Weights of a small GPT-style language model, trained from scratch on English Wikipedia: MLP 512 SwiGLU, biases on query, key and value.
MLP neurons of a small language model. Each row is named by its layer, matrix (gate and up: input weights) and neuron, and shows model dimensions 80-175. Each number is 128 + 32 x the weight over its row's rms, rounded and kept within 0 to 255. A neuron's up and down rows have the sign that makes its largest values positive.
Before each neuron's rows, "fires after" lists the tokens most often just before its 100 highest values on Wikipedia text that the model never trained on.

fires after: "in", "ag", "t", "S", "eg", "w"
L11.gate189 [153 121 149 103 179  84 126 140 161  93  99  93 118 134 122  77 121 111 135 124 164 127  90  82 104  94 156  98 147 160 148 141 173 121 135 151 139 142 121 142 115 155 190 130 118 116 109  61 100 161  91  96 199 140 169 123 136 105 152 166 138  85 213 101 128 143 122 110  88 135 138 115 148 103  60 178 119  71 171 114 173  77 152 118 115 160 160 172 145 151 142 151 177  86 153 135]
L11.up189 [135 147 132 183  93  72  65 107 183  94 141 103 145 169 151 155 121 162 134 117  95  88 103 152 109 150 105 104 151 131 132 115 133  91 105 161 187 127  93 121  76  94  98 122 179 135 120 107 138 119 154 149 105 106 132 104 113 115 118  98 159 138 154 156 149 189 171 108 168 145 164  89 138 168  84 168 120 105 185 154 109 163 143  77 147 120 158 168 135 136 124 217 161  82 133 128]

fires after: ". ", "\n\n", "- ", "| ", "of ", "\""
L22.gate141 [179 121 115 149 144 208  84 113 129 169  71  97 202 153  49 147 136 111 135 161  70 147 151  92 119 145  97  87 186  87 170 147 118 119 143  99 129 102 102 123 117 107 141 105  99 108 118 137  79 112 119  68  75 156 187  95 174 127  97 143 177  72  97 165 136 128  93 186 122 155 133 106 157 151 105 163 129 123 166 111 123  93 106 115 152 126 117 102 151 151  81 137  87 150 130 130]
L22.up141 [143 145  89 127 167 133 119 139 131  90 132 116  74  89 163 154 113 102 130 114 102 168 121  83 149 159 128 158 160 112 169 138 119 140 123  74  87  78  58 136 161  57 195 122 134 122 114 138 164 104  87  84 101 123 125 123 149 129 128 145  50 102 126  94 171 161  93 120  92 168 148 122 213 127 130 134 138 192 132 175  79 123 134 152 114 143  90 140 113 101 116 103  60  74 134 100]

fires after: "iv", "er", "us", "Ch", "h", "as"
L9.gate286 [ 96 135 130 133 108 112 140  83 119 127  75 132 134 116  94 118 176 118 141 134 146 131 172 174 148  75 108 114 123 152 144 162 186  83 176 152 166 127 124 107 122  99 134 161 135  65 123 131  85 129 136 131 122  99  54 120 159 150 172 123 190 161  78 113 120 144  90  86  99  64 201 116 124 125 110 120 128 166 133  94 142 155 126 133 116 101 156 133 161 167 198  93 196  78 120  77]
L9.up286 [134 181 119  94 148  88 149 104 147 105 142 187 207 176 108 161 125 114 141 131 169 135 167 166 144  98  94 122  81 176 164 123 194 120 103 102 144  57 121  96 133  76 141 135 129 110  92 159  86 149 150 148 142 118  67 173 165 110 205 101 162 173 128 146 127 200 119 170 107 120 124 129  78 135 117  90 144 167 133 138 120 161 140 104 131  98 154 174 121 146 223 120 197  82 168 131]

fires after: "m", "t", "ag", "p", "r", "pl"
L2.gate457 [156 145 127 124  87 130  99 112 163  95 136 136 138 146  90 131  95  97 126 181 165 121 111 113 119 151 150 148 134 135  97 141 158  88 120 147 172 108  98 119  66 169 195  63 107  65  91  75 154  82 142 174 151  90 165  92 144 114 111 145 140 132 151  89 141  83 119 166 150 131 157 140 139 131  97 161 152 115 178 208 166 126 125  86 105 158  98 137  92 124 134 179 168 127 122  58]
L2.up457 [189 136  90 165 106 149 126 111 150 113 133 129 136 146  68 113 118  87 137 123 141 136 138 105 168  93 100 126  87 163 184 140 133  88  77 174 169 107 107 123 134 170 163 107 116  80  43 130 132  87 160 163 112 126 117  90 133 172 135 134 145  78 201  98 129 145 157 131 124 111 136 104 105  99  92 224  89  53 203 129 177 128 132  41 143 141 111 142 163 141 169 198 167 105  90  88]

fires after: "en", "W", "w", "str", "L", "Ch"
L9.gate219 [145 140 148 138 115 130 135 165 136  89 104 119 123 128 116  53 113 110 152 127 150 137 110  87 109 151 121 113 120 156 175 109  99  93 173  94 152 139 157 163 137 144  86 139  84 102 124 104 119 127 169 137  93  99 129 194 118 167 161 140 142 102  72  80 100 111 113 136 118 200 142 150 133 134 149 118 102 122 121 122 168 116 125 125 213 139 156  71 173 116 159 140 190  90  71 136]
L9.up219 [185 147 127 130 140  79 103  72 126 128 109 108 131 101  63 120  85  63 138 116 135 169 158 134 127 105 107 124 121 144 146 148  99 129 127 103 142 146 130  81 165 114  94 160 117 127 134 117 157 107 180 149 114 115 161 152 114 200  89 157 169 142 157 131 109  63 122 132 123 145 124 118  70 115 173  83  76  86 146  98 171  80 153 105 153 166 150  88 167 129 171 121 186 147 117 167]

fires after: "ro", "A", "s", "as", "an", "0"
L2.gate397 [ 95 107 126 111 172 160  82  96  87 108 119 152 121 129  99 156  69 114 110 113 133  62 113 112 202 125 137 140 108 160 104 138 148 176 153 136 193 150 102 121 126 139 130 140 132 151 148 101 138  92  71 105 201 115 151 135 191 119 118 118  47 152  84 132  93 122  91 155 189 123 156 173  88 166 172 127 129 151 137 138 113 147 179 120  89  61 101 105 107 146 146 152 182 139 144 182]
L2.up397 [110 107 146  96 155 172 115  99  72  86 117 169 117 114 109 188  78 148  88 108 129  93 115 105 181 169 141 129  90 161 120 143 139 184 143 120 183 180  67 138 140 166  99 129 131 157 157 135 155 101 122 142 186 130 116 133 123 128 110 149 102 137  89  92  89 130 141 192 197 129 157 145  83 154 168 113 137 139 149 146 120 162 139  67  85  60 145 121 118 170 101 125 214 117 127 173]

fires after: "m", "ag", "t", "p", "tr", "r"
L3.gate77 [121 109 121  98  79 130 151 147 125 128 119 116 160 161 101 159  83 123  78 124 102 110 108 155 102 157 107 125 137 125 111  93 145 104  79 169 171 110 105  88  74 130 129 115  59 105 104 127 155  58 117 179 113 108  97 100 146 107 120 193 171  76 221 124 152 152 126 117 159 149 122 134 152  85  88 162  77  93 222 127 222 165 139  43 176 172 112 101 145 123 175 172 192 127 127 102]
L3.up77 [158 131 106 141  60 158 152 151 142 148  95 147 120 171  94 171 157 106  94 141 101 124 133 153 120 130 114 140 100 120  93  73 161 121 127 195 180 132  85 111  38 141 134 116  92 116  77 142 162 101 105 163 111 130 140  54 144 102 135 187 153  77 181 110 125 157 153 125 199 115 105 124 128  82  89 161 115 112 193 145 178 163 155  77 164 160  76  89 123 104 170 179 197 102 129 120]

fires after: "\n", "\n\n"
L9.gate6 [174 127 123 111 111  99 153 150  64 117 108 140  99 134 144 171 135 173 102 161 106 120  78 112 137 120  95 100 106  89  86 145 106 123 115 144  71 108 161 140  98 200 107 180 156 189 132 189 109 138 190 153 160 152 118 142 136 124 112 140 182 109 116 159 139 113  88 134  93 107 131 157 139 123 160 215 141 118 178  91 156 128 179 171 121 130  83 143 135 194 165  96  87  90 119 144]
L9.up6 [115  94 114  69 138  71 123 141 108 143  95 123  96 116 133 173 123 120 191 117 121 128 135 171 131 122 112 140 112 105  63 151  67 138  80 135 147 117 113 136  91 206 172 130 113 166  78 142 140 148 127 132 148 151 125  89 161 133 112  88 160 142 109 119 146 119 111 122 117 132 131 102 140 136 138 144 125 163 190 104 165 161 150 133 190 112 140 124 167 183 186 120  46 114 106 160]

fires after: "as", "A", "s", "im", "ro"
L2.gate490 [ 88 114 111 166 107 130 129  75 159 106 133 112 118 122  98 145 104  62 124 153 107  64 119  68 205 113 131 151 172 133 109 137 135 107 123 166 112 129  95 116 141 146  98 141 154 177 153  72 168  57 102 154 185 167 107 173 162 172 127 134 101 138  48 183 113 113 139 183  97  67 118 152  91 114 168  80 134  91 147 165 117 106 197 113  94  71 137 132 156 134 180  89 174  88 171 154]
L2.up490 [ 90  95 150 141 148 146 133  56 120 113 128 122 141 106 128 158  99  74 102 114  81 164 124  94 143 117 155 148 128 118  89 122 148 148 131 139 157 180 103 113 103 133  83 139 176 220 131  59 209 102 115 123 184 135 119 174 182 143 109 140 122 118 122 154 143 116 140 149  93 101 110 184  71 159 133  58 141 102 153 145  88 130 148 110  82  74 128 114 122 127 148 141 204 128 198 140]

fires after: "\n\n", "\n"
L8.gate79 [129 129 136 123 142  84 115 147 152  81 173 104 136  94 127 146 124 140 149  85 146  83 151 147 141 155 147  98  99 107 117 121 156  89  93  99 115 173 185 172 121 144 121 140 106 101  98 175 160 189 123 154 137 178 119 131  78 153 147 156 177 118  61 206 195 143 153 118 140  93 121 125 114 112 116 171 124 133 151  99  90 108 162 158 128 108 140 186 154 166 166  69 109  41 106 134]
L8.up79 [125 147 179 143 133  58 123 180  54  86 138 179  96 160 106 157 114 127 163 134 112 170 163 151 118 117  93 122 163  95 140 165 115 110 106 143 108 148 127 106 144 144 216 119 113 147 171 166 142 120 124 180 104 124 116 151  90 146 148 128 149 127 108 146 177 128 162 126  91 121 144  86 143 194 107  68 121 133 148  75 111 119 119 142 145 141  86 168 135 117 120 142  77  81  99 149]

fires after: "h", "Mar", "o", "f", "il", "igh"
L14.gate467 [137  71  84  96 120  84  97 104 122 116 165 130 204 125 128  43 127 119 133  96 142  91 153 116 113 107 137 131  97 100  57 158 159 138 107 114 119 153 203  82  90 103 167 131 178 102 118 137 140 147 110 170 146 112 123 175 128  79  90 136 160 138 158 110 126 156 161 150 127 166 163 102  92 152  63 100  84 144 145 155 133 125 168 132  92  85  75 155  81 130  95 121 149  69 181 131]
L14.up467 [142 100 147 208 123 117  97 112 106  96 139  76 120 186 157 145 132 168 140 104 191 108 129 145 100 150 108 133  85 150 156 177  91 113 107 139 126 136 150 129 121 134 138 114 149  89 131  88 143 140 104 122 162 186 116 102 133 121 132 193 158 132 139  46 187 191 183 105 141 151 190 160  88 145 147 153  81  93 116 107 119 146 149 138 163 154 125 100 181  83  98 123 128 105 117 100]

fires after: "f", "G", "F", "g", "n", "h"
L16.gate398 [167 128  89  93 163 112  67 100  56 123 100  66  99 210 181 125 107  72 134 108 112 104  84 114 113  95 129 171 144 106 111  77 142 155 122 113 161 117  74 112  92 102 124 173 219 143 200 122 132 148 120 136 133  98 151 137 117 140 156 129 160 112 103 156 123  81 122 120 104 130 171 130 145 192  98  91 169 147 130 148 102 164 133 139 149  61 104  70  96 178  78  99 119 172  63 120]
L16.up398 [148 140  95 155 109 105 122 136 137 191 136 153 137 206 126 115 145 126 135 152 129 146 135 112 150 126 105  76  90 105 177 109 128  49 149  56 179 139  98  95 156 128 116 147 149 157 129 176 163 172 109 132  51 145 121  53 121 151 120  82 195 106 139  66 130 139  96 124 126 113 126 159 121 122 136 145 141 135 121  97 100 155 122 164 114 110  98 118 118 136 122  55 113 107  32  79]

fires after: "at", "ot", "it", "re", "t", "et"
L12.gate217 [ 89 110 127 123 134  93 149 132  47 135 116 132 132 103 164 140 107 110 181 128 123 123 116 188  93 164 140 132 108 140 139 113 132  97 105 175 158 102  81 105 172 149 124 152 126 174 169 142 101 101  58 105  93 114 121 147  89 107 109 123  89 108 103 137 112 183 176 176 148  95  69 123  60 137 161 116 112 135  68  68 117 102  84  79  52 107 159 120 128 175  61 173 157  99 158  96]
L12.up217 [111 143 212 103 159 118 154 137 125 152 145 146  52 140 138 147 133 179 142  95 147 105 114 100 132  75 100 122  65  84 158 169  99 184 173 137 142 152  75  96 104 179 135  92  85 121 154 166 110 116 116 128 184 123 155 142 107 189 119  99  87  55 119 150 153 108 200 129 128 130 160 105 130 102 142 176 114 178 107  62 172  67 134 141 153 193 105 129  99 148 108  91 126 192 180 146]

fires after: "the ", "s", "ro", "a ", "t", "y"
L2.gate228 [101  82 105 108 195 120 147  77  28 103 154 133 142 118 148 131 103 149 154 115 133 101 104 109 132 121 165 144 170 124 109 109 155 178 151  88  96  92 145 108  92 104 137 159 144 199 129 144 134  83 143 171 162 131  97 159 111 144  99 134 146 108 121 157  71  72 104 127 117  74 125 134 138 141 123 106 172 137 153 124 133  67 229 158 112  99 107  75 175 161 137 140 185 123 138 166]
L2.up228 [ 96  83  82 136 191 135 105  87  70 106 127 126 132 117 142  94 107 143 133 122 107  88 135 128 178 111 133 121 150 138 104 133 182 148 125 120  82  72 140 110 113 126 141 207 134 182 172 132 100 107 132 146 146 117 125 173 113 178 105 132 129 156 104 153 101  84 131 139  87  69 114 128 129 102 175 127 188 146 109 148 139  94 213 118 111  96 118 111 174 184 122 167 166  88 144 169]

fires after: "\n\n", "h", "H", "a ", "The ", "si"
L13.gate19 [115 116 101 144 138 122 127 108 144 146 105 135 104 125  98 155 123 109 150 163 115 124 161 141 170  85 162 157 124 133 105 101  92 174  88 141 128 176  77 189 132 105 152 147 142 160 123  95  74 195 112 173 116 120  71 116 137 166 170 124 165 140 139 158  78 121 120 161 111 162 169 123 181 166 174 146 167  74 168  88 145 153 187 114 154 139  77 113 118 154 154 140 129 138  58 111]
L13.up19 [ 98 105 140 113 146  96 194 169 133 121 141 100 106 154 148  90  99 119 124  97 160  92 160 158 164 141 116 153  83 158  99 112 196 130 133  69 160 129 146  66 168 112 141 180 132 139 141  97  94  85 163 177 159 142 132 103 119 144 194  90 131 129 154 141 130 151  85  50 140 140  92 185 138 162 146 128  61 125 110 117 124 123 119 127  74  96  83 145 122  52 124 153 109 104 123 141]

fires after: "ro", "con", "s", "is", "0", "tic"
L2.gate173 [138 113  97 118 161 129  93 101  79 112  86 187 139 147 152 153 131 169 110 130 143 141  96  76 143  93  87  52 172 133 171  74 119 184  74 128 175 141 110 128  72 158 131  77 159 118 138 139 184  89 158 155 180  95  82 119  96 156 139 135 135  78 110 113  74 117 171 167 174 105 161 163 134 141 142  91 153 147 153 114 133  61 202  62  93  77  71 116 156 147 175 138 187 110  90 141]
L2.up173 [ 95  97  94  61 114 133 125 150  99  73 119 156 146  85  82 168  99 113 117 109 105  76 103 128 176  96 116 105 143 135  91  99 152 164 184 125 139  91 157 144 134 122 149  97 220  82 135 115 119  76  99 119 199 110 109 216 170 184 135 133  97 136 105 123  82  50 156 171 152 103 156 162  68 137 154  70 114 134 141  69 115 147 169 106 102 135  91 148 109 175 150 121 180 159 140  87]

fires after: "h", "il", "s", "H", "in", "J"
L7.gate100 [122  88 141 109 118 176 172 122 138 183 152 138  55 167 118 138 150  85 124 122 147 129 167 133 130 124 136  96 114 133 144 129 125 125 108 102 195 134 119 140  90 119 174 126  86 148 136 114 192  99 107 117 125 104  49 126 119 132 176 152 137 138  71 161 157  55 130 140 150  97 107 151 149 166 145 105 143 118 139 121 106 115  95 163 129 135 140 205 111 194 127  68  69 107 142 163]
L7.up100 [ 95 119  94 135  76 163 129 118 114 124 167 192  77 131 157  93 110 104 205 156 136 140 144 114 128 118 105 103  99 132 142 173 122 140 107  75 131 118 108 116 133 126 174  53 105 124 111  98 182 138 107 151 117 109  39  76 138 136 166 122 108 107 165 133  98  95 126 134 181 195 132 118 140 138  87 136 120 150 114  91 113 121 126 120 114  83 111 157 156 151  91 121  95 108 109 135]

fires after: "ch", "re", "an", "am", "o", "v"
L12.gate434 [103 110 160 149 117  75 132 137  76 112 127  49 159 167 139 149 174 110 148 135 132 133 125 141 124 109 151 158 131 138 146 145 207  93 141 120 135 161 162 111 108 104 129 182  55 111 134 165 128 150  40 120  49 169 127 144  71 100 133 152 126 154 134 149  79 137 106 125 145 103 138 137  93 187 140 113 129  89  98 123 182 110 157 126 130 121 108 152 140 176 126 164 124 175  89 116]
L12.up434 [128  56 138 145 139  93 102 118 158  56 134 129 147 140 130 159  34 136 104 122 147 135 123  55 108  48  77 141 136  38 167 122 136 143  99 149 125 128 135 108 151 190 191 134 121 125 121  74 160 144 154 105 113 107 122 125 118 135 200 141 109  92 103  93 131 145 106 121 131 146 161  81 149 119  90  64 113 116 156 127 106 129 140 167 117 184 135 141 160  70 120 104 133 129 108 145]

fires after: "ev", "ou", "w", "f", "ad"
L7.gate167 [163  80 146 163 147  38 134 130 125  57 129 155 106 127 149 137 134  97 141 135 135 115 105 127 133 127 123 173 120 129 138 123  71 102 141 150 111 139 114 135 145 134 114 146  48 135 129 140 175 153 125 148  84  73  91  80 133 191 148 159 194 105 139 187 141 148 122  93  79 135 164 149 186  96 142 161  86  61  87 101 124 128  75 102 148 114 139  70 122 125 148 177 113 113 132 158]
L7.up167 [157 114 113 101 146 100  97 152 179  71 182 133 120 108 120 142 135 136  90 132 139 120  83  98 101 136 146  71 178 134 137 122  73  95 151 134 113 112 111 129  99 109 172 152 104 170 142 164 127  78 160  86 140 121  87 165 185 149 158 142 106 128 195 140  92  93 167  53 153  88 125  94 155 123  89 156  79  62 111 137 108  95 171 185 116  32 150  94 226 154 142 117 126 136 126 182]

fires after: "el", "th ", "d", "t ", "b", "r"
L18.gate190 [111 167 135  82 112 160 130 119  92 173 110 120 115 129 128 137 150 157 154 134  94  97 114 133 140 173 162  66 204 127  75 149 155 111 135 149 140 113 148 157 144 114 136  99 131 124  68 119  88  90 137 123 122  46 163 173 161 118  82 177 107 158 163 134 151 171 162 136  93 174 154 155  86  75 162 109 101 148 120  92 121 168 112 103 116 139 161 133  63 117 136 115 201 136  73  86]
L18.up190 [133 130 105 137 120 108 170 109 129 144 163 158 130 163 133 177 108 200  86 178 120 117 208 174 173 100 178 142  96 135 167  85 135 142  42  96 124 112 121  55  43 152 171 127 127 129 138 133 139 165 112 143 128 154 160 127 129 120 123 126  82 108 156 112 158  79 100 103  91 176 200 136 179 127 142  97 158 172 126 137 113 126 135 181 131 176 170 134 152 142 128 128 133  96 168 191]

fires after: "el", "l", "r", "of", "- "
L13.gate169 [124 113 124 132  80 168  54  63 147 151 117 124 106 152 100 126 119 130 101 144 128  33  88 107  83 146 173  98 146 153 133 109 101 106 145 155 121 180 146 120  95 121 194 137 116 170  88 119 116 115 172 134  97 121 102 147 124  89 128 161  82 136 108 156 123 180 137 113  54 159  69 124 128  80  88 121 125 144 152 174 113 109 138 110  68 119 204 122  69 149 154  94 129 171  85 174]
L13.up169 [117 148 166 183 115 156 163  51  89 132 197 123  83 122  71 133 156 164 110 103 122 119 101 162 141 118  96  96 152  71 116  61  65 119  87 105 206 157 122 101 126  96 129  73 133  52 148 120 133  92 147 155 162 129 125 126 173  86 168  82 163 122 124 136 104 109 107 167 131 106 122  84 168 159 125 165 147 137 135 174 114 148 158 169 121 188 118 117 152 136  93 164 153 137 144  80]

fires after: "h", "av"
L12.gate432 [156 138 105 110 103 122 116 128 211 187 105 107 125  80 131 197 150 139 144 134 104 110 219 255 133 108 120 110  99  98 152 141 138 134  93 139 168 132  70 127 163  81 139 131 129 173 167  56 108  95 100 177 155 129  62 133 144 149 165 117 103 167 124 128 102 135 137 114 132 111 111  72 111 134 147 162 187 101 151 106 105 134 163 108 116 115 120 130 152 141 174  96 172  92 143 103]
L12.up432 [145 137  69  83 125 113 113 114 199 117 135 152 112  88 151 108  87 111 100  84  91 102 252 121 141 172 174  88 148 157 200 145 130 169 134 102 175 134  95 167 114 107 148 155 169 150 103  67  88 122 110 183 131 151 131 139  69  89 131 119 130 176 191 146  71 145  96 132 113 101 114 141 127 132 158 136  99 120 138 124 172 127 110  70 174  98 121 162 112 140 141  89 111  82 162  91]

fires after: "f", "e", "v", "re", "u", "V"
L18.gate327 [154  98 134 135 156 162 132 160 127 141 140 154  87 130 113 111  94 154 148 118 113 159 168  92 197 104  89 124 126 155 108 174  99 149 211 103 131 177  62  74 179 106  75 141 162 138 169 135 181 117  83  92 197 186 119 111 111 196 126 131 127  86 175 135 138 154  74 148 137  93 130 105 153 101  65  99 131  76 127  98 109 182  73 177 134 128 165  96 152 122  94  90  97 115 124 149]
L18.up327 [106 146  82  82  99  99 121 138 105 146 122 102 116 111 163  78 165 147  92  68  64 116 152  91 175 110 168 105 134 114 124 146 103 127 137  98 115 171  88 124 106 102 126 172 127 116 131 127 102 122 119 175 172 155 124 127 181 138 104 141 120  98  98 156 172 143 147 112 195 160 123 103 109  69 176 127  67  47 150 130 164 150 139 121 101 145 105 147 135  89 167 166 116 131  98 146]

fires after: "w", "en", "ep", "u", "c"
L11.gate433 [230 129  56 102 162 103 134 134 174 116 172 106 132 128 113  67  86  87 124 114 136 186 104 131 192 132 148 100 134 119 157 127  85  85 124  77  69 140 133 164 167 125 123 135 111 138 162 163 163  64 148 180 152 115 131 137  96 148 111  91 138 126 128  61  93 128  74 133 146 176 110 125 200  61  94 134 144 130 144 149  89 119 139 101 161 194 105  90 122 135 111  94 154 165 113 127]
L11.up433 [126 141 122  95 108 103  70 158 162 125 115 201 105 126 167 110 104  98 166 195 142 182 135 162 155 161 142 117 139 130 136 142 125 133 174 110 119 194 142  89 157 133 150 127  87 147 129  47 162  96 180  87  95 135 156  66 167 174 140 127 116 154 129 116  51  63  61  79  91 179 182 122 177 153 129  81 121 132 107  83 131 123 114 131  96 122 101 122 143 124 126 108 130 110 146 163]

fires after: ", ", "- ", "| ", " ", "and ", "er "
L22.gate442 [115 133 136 154 140 157  98 104 128 170 131 105 220 122  69 150 168 119 131 150 131 126  98 138 154  95 119 150 162  72 142 130 150 173  86 113 175 112 100  99 114 135 176 105 123 163  64 182 172 125 134  82 159 129 221 111  77 110  99 100  99 133  97 144 132 112 127 125  90 114 171 100 102 192 152  86 160 142 119 130 129 124 115  70 120  65 138  98 151 171 142 139 137 154 136 126]
L22.up442 [126 162 134  99  84 115 156 126  82 134 137 124 127 121  62 136 118  84 115  73  90 168 139  89  81 158 106  78 143 135 101  89 135  99 108 199 100 147 159 147 116 125 177 130  95 123 142 159 107 137 144 141 122  61 124 124 158 109 166  77 136 165 150 104 123 160 105 144  77 141 128 127 148 123 140  94 191 164 120 167 141 119 205 169 137 163 130  69 107 127 169 107  65  77  97 155]

fires after: ", ", "g", "A", "and ", "h", "in"
L9.gate220 [111 120 108 138 115 182  97 168 128  92 116  90  73 135 136 112 121  69 140 105 124  66 113  93  68  73 124 127 157 153 203 136 139 111 158 113 141 102  85 142 157  91  80  97 132 108 151 126 148 153 124 151 139 130 140 176  75 140 169 124 143 129 104 109 151  79  84  76 117 176  48  98 142 148 141 107 183 119 156 137  96 138 160 116 159 130 172  93 140 152 140 138 131  94 182 157]
L9.up220 [126 107  87 107 142 160 134 107 108 134 149 164  90 158 142 132  95  88  96 119 144 126 182 109 132 156  95 121 127  91 178 149  85 134  98  66 156  71  93  86 155 127 100 118 155 122 121 120 130 160 130 156 106  84  81 108 127 255 128 127 183 133 136 136 120 172 161 149 155 155 115  78 176 165 122 154 170  89 115  96  88 127 109  83 186 152 124 103 210 135 155 111  83 119 100 184]

fires after: "E", "f", "an", "ut", "v", "Mar"
L19.gate357 [118 145 156 107 116 155 116 110 153  86 150 169 160 104 105  26 109  99 133  81 119  99  87 117 194  90 123 139 188 166 108 110  85 137 141  65 114 103 111 135 143  69 143 137  98 128 151 154 131 118  98  68 129  92  56 128  77 123  86  93 134  95 126  78 168 208 115 124  85 121 194  90 137 130 115 134 127 121  96 112  95 120 114 177 146 136 145 109 100 128 141 123 120 130 145 146]
L19.up357 [118 110 127 120 115 129 136 105 102  81 103  69 106 180 121 130  60 139 127  93 140 132 150 128 114 168 134 118 151 141 161 112 121 110 120  82 101 213  96 160  22  32 155 149  75 127 137  64 163 120 106 118  72 116 134 116 136  95  57 165 173  67 116 122 141  98 156 126 170 177 122 131 140 155 184  98 122 106 158  97  90 129 127 168 169 181 117 176 133  82 120  80  92 146 103 111]

fires after: "h", "ur", "ic", "ar", "I", "tic"
L13.gate72 [177 147 133 107  91  80  99 153 139 127 124  80 133  74 116 158 224  98 121 143 120 100 152 159  96 131  97 144  96  89 149 114 190 123  98 121 137 186 105 127 135 179 192 109 111 143  69 117 137 115 132  60 136 128  87 108 161 162 208 102 102 133 126 130 191 133 106 189 155 104  56 112 150 162 147 113 148  59 142  96 107 112 213 136 144  65 134 142 109 159 174  71 139 152 140 119]
L13.up72 [109 121 175 131 114 113 139 113 117 150 101  91  52 124 103 106 134 146 139 106 140 149 146 160 113 133 145 118 114 108 141 155 146  97 182  68 182 154  79 221  97 117 162 150 116 165 153 135 103 116 120 151 114 160 140 144 116 136 164 147 159 194 104 224  83  97 101 112  82  94 149 150 141 172 104 121 119 107 110  83 111 115 123 143 161 102  66 133 135 175 189 140 115 128 135  53]

fires after: "w", "re", "W"
L20.gate341 [173 118 119 175 132 118  93 107  70 104 185 110 133 163 144 160 138 143  99 160 102  95 110 209  96 134 137 124 183 100 160 134 158 103 167 121 162 146 169 153 188 132 156 170  74 149 164 164 123 126  66 119  97 143 118  83 127 104 137 106 151  71 140 130 126 104 106 113 123 105 123 133 143 134 146 195 168 130  95  81 132 107 125 106 104 173 131 135  94 131  95 120 145 138 144 104]
L20.up341 [130  99 120 103 173 110 140 161  92 174 162 132 145 120 136 125 103 148 139 169 142 172  96  59 143 100  95 131 108 115 143  90 100 134 108  94 123 125  36 148 148 144  96 116 157 124 184 134 148  72 108 123 145 109 110 175 177 160 179 157 120 140 165  98 129  45 155  78 125 140 115  91 185 118 158  85 153 136 102 152 114  77 132 137  82 134  83  55 141  75 126  74  97 140 134 157]

fires after: "re", "rec", "v", "u", "V", "f"
L12.gate462 [190 142  66 130 178  93 127 113 162 168 110 132  90 150 117 114  88 149  79 115 108 115 158 120  98 136  99  94 149 218 145 158 137 133 175  83 172 177 132  84 183  94 126 144 100 210 130 139 185  91  88 108 165 138 132 114 107 162 145 154  88 109 136 101 116 107 152 120 179 103 118 106 167  81 155 106 112 117 112  95  96 158 100 121 113 107 169 138 117 125  60 142 148 124  80 107]
L12.up462 [176 144  86 171  81 123 167 116 141 143  52 136  26 146  94 160 177 158 120  88 114 115 126 188 167 113  71 122 126 140 139 139 106 138  97 123 149 123 176  74 166 109 108 173 104 179 125 154 140 161 131 140 114  84 128 126 106 105 121  89 111  59 160 155  73 125 169 124 121 124 143  39 148  51 149 134 161 124 119 104 144  68 119 123 161  93 144 116 134 120 109 149  46  99 107  83]

fires after: "i", "f", "ec", "ch", "h"
L21.gate262 [126 143 128 139 106  67 116  93 172 114 176  94 195 126 154 107  67 162 105 147  91 121  99 103 121  93 147 120 118 136 147 177 103 185 161 140 138  49 141  96 127  84 166  87 109 126  78 131 128 143  90 127 114 120 137  70 120  85  86 149 185 117 144 114 119 134 103 116 119 169 206  94 137 106 119  55 171 115 142 124  78 104 124 107 132  93 138 157 104 173 134 148 148 141  88 171]
L21.up262 [ 94 107 153  82 153 116 182 131 115 131 147  14 108 187 133 150  90 151 139  99 130 141 123 138 167  61 120 153  64 183 174 120 155 164 156  86 140 102 101  98  85  76 146 133 127  79 120 118 129 160 144 141 149 109  79 156 142 166 135 167 155 192 163 164 228 168 130 153 130 125  87 133 125 142 110 137 114 139 106 139 119 151 189 124 130 211 159 107 142 118  86 102  87 179 145  85]

fires after: "b", "G", "l", "r", "| "
L16.gate136 [148 125 116 144 118 152 108 125  62 130 149 107 193 115 132 124 143 141  70 122 121 136  98 118 121 146 173  76 102  92 100  90  77  75 143 181  93 152 154 172  80 148 140 106 139 138 109 136 125 124 125 128 111 113 141 158 183 101 112  77 137 127 111  96 148 202 152 101 140  69 135 100 145 125 178 116  88 111 149 129 146 169 109  81  93 108 139  92 129  76 129 147  87 130 126 124]
L16.up136 [ 93 197 126  89 122 125 141 121 151 110 128 163 174 109 133 154 125 127  96 133 107 118 161 174 123 129 144 105 169 118 125 104  97 177 157 126 120 135 109  81  71 115 173 176 157 166 124 164 113 154 126 111 123 168  75 179 151 138 165 131 132 128 104 138 171  97 101 127  73 126 155 166 135 153 137  78  86 181  94  86 144 114 147 108 172 112  68 107 111 111 136  95 118 129  64 157]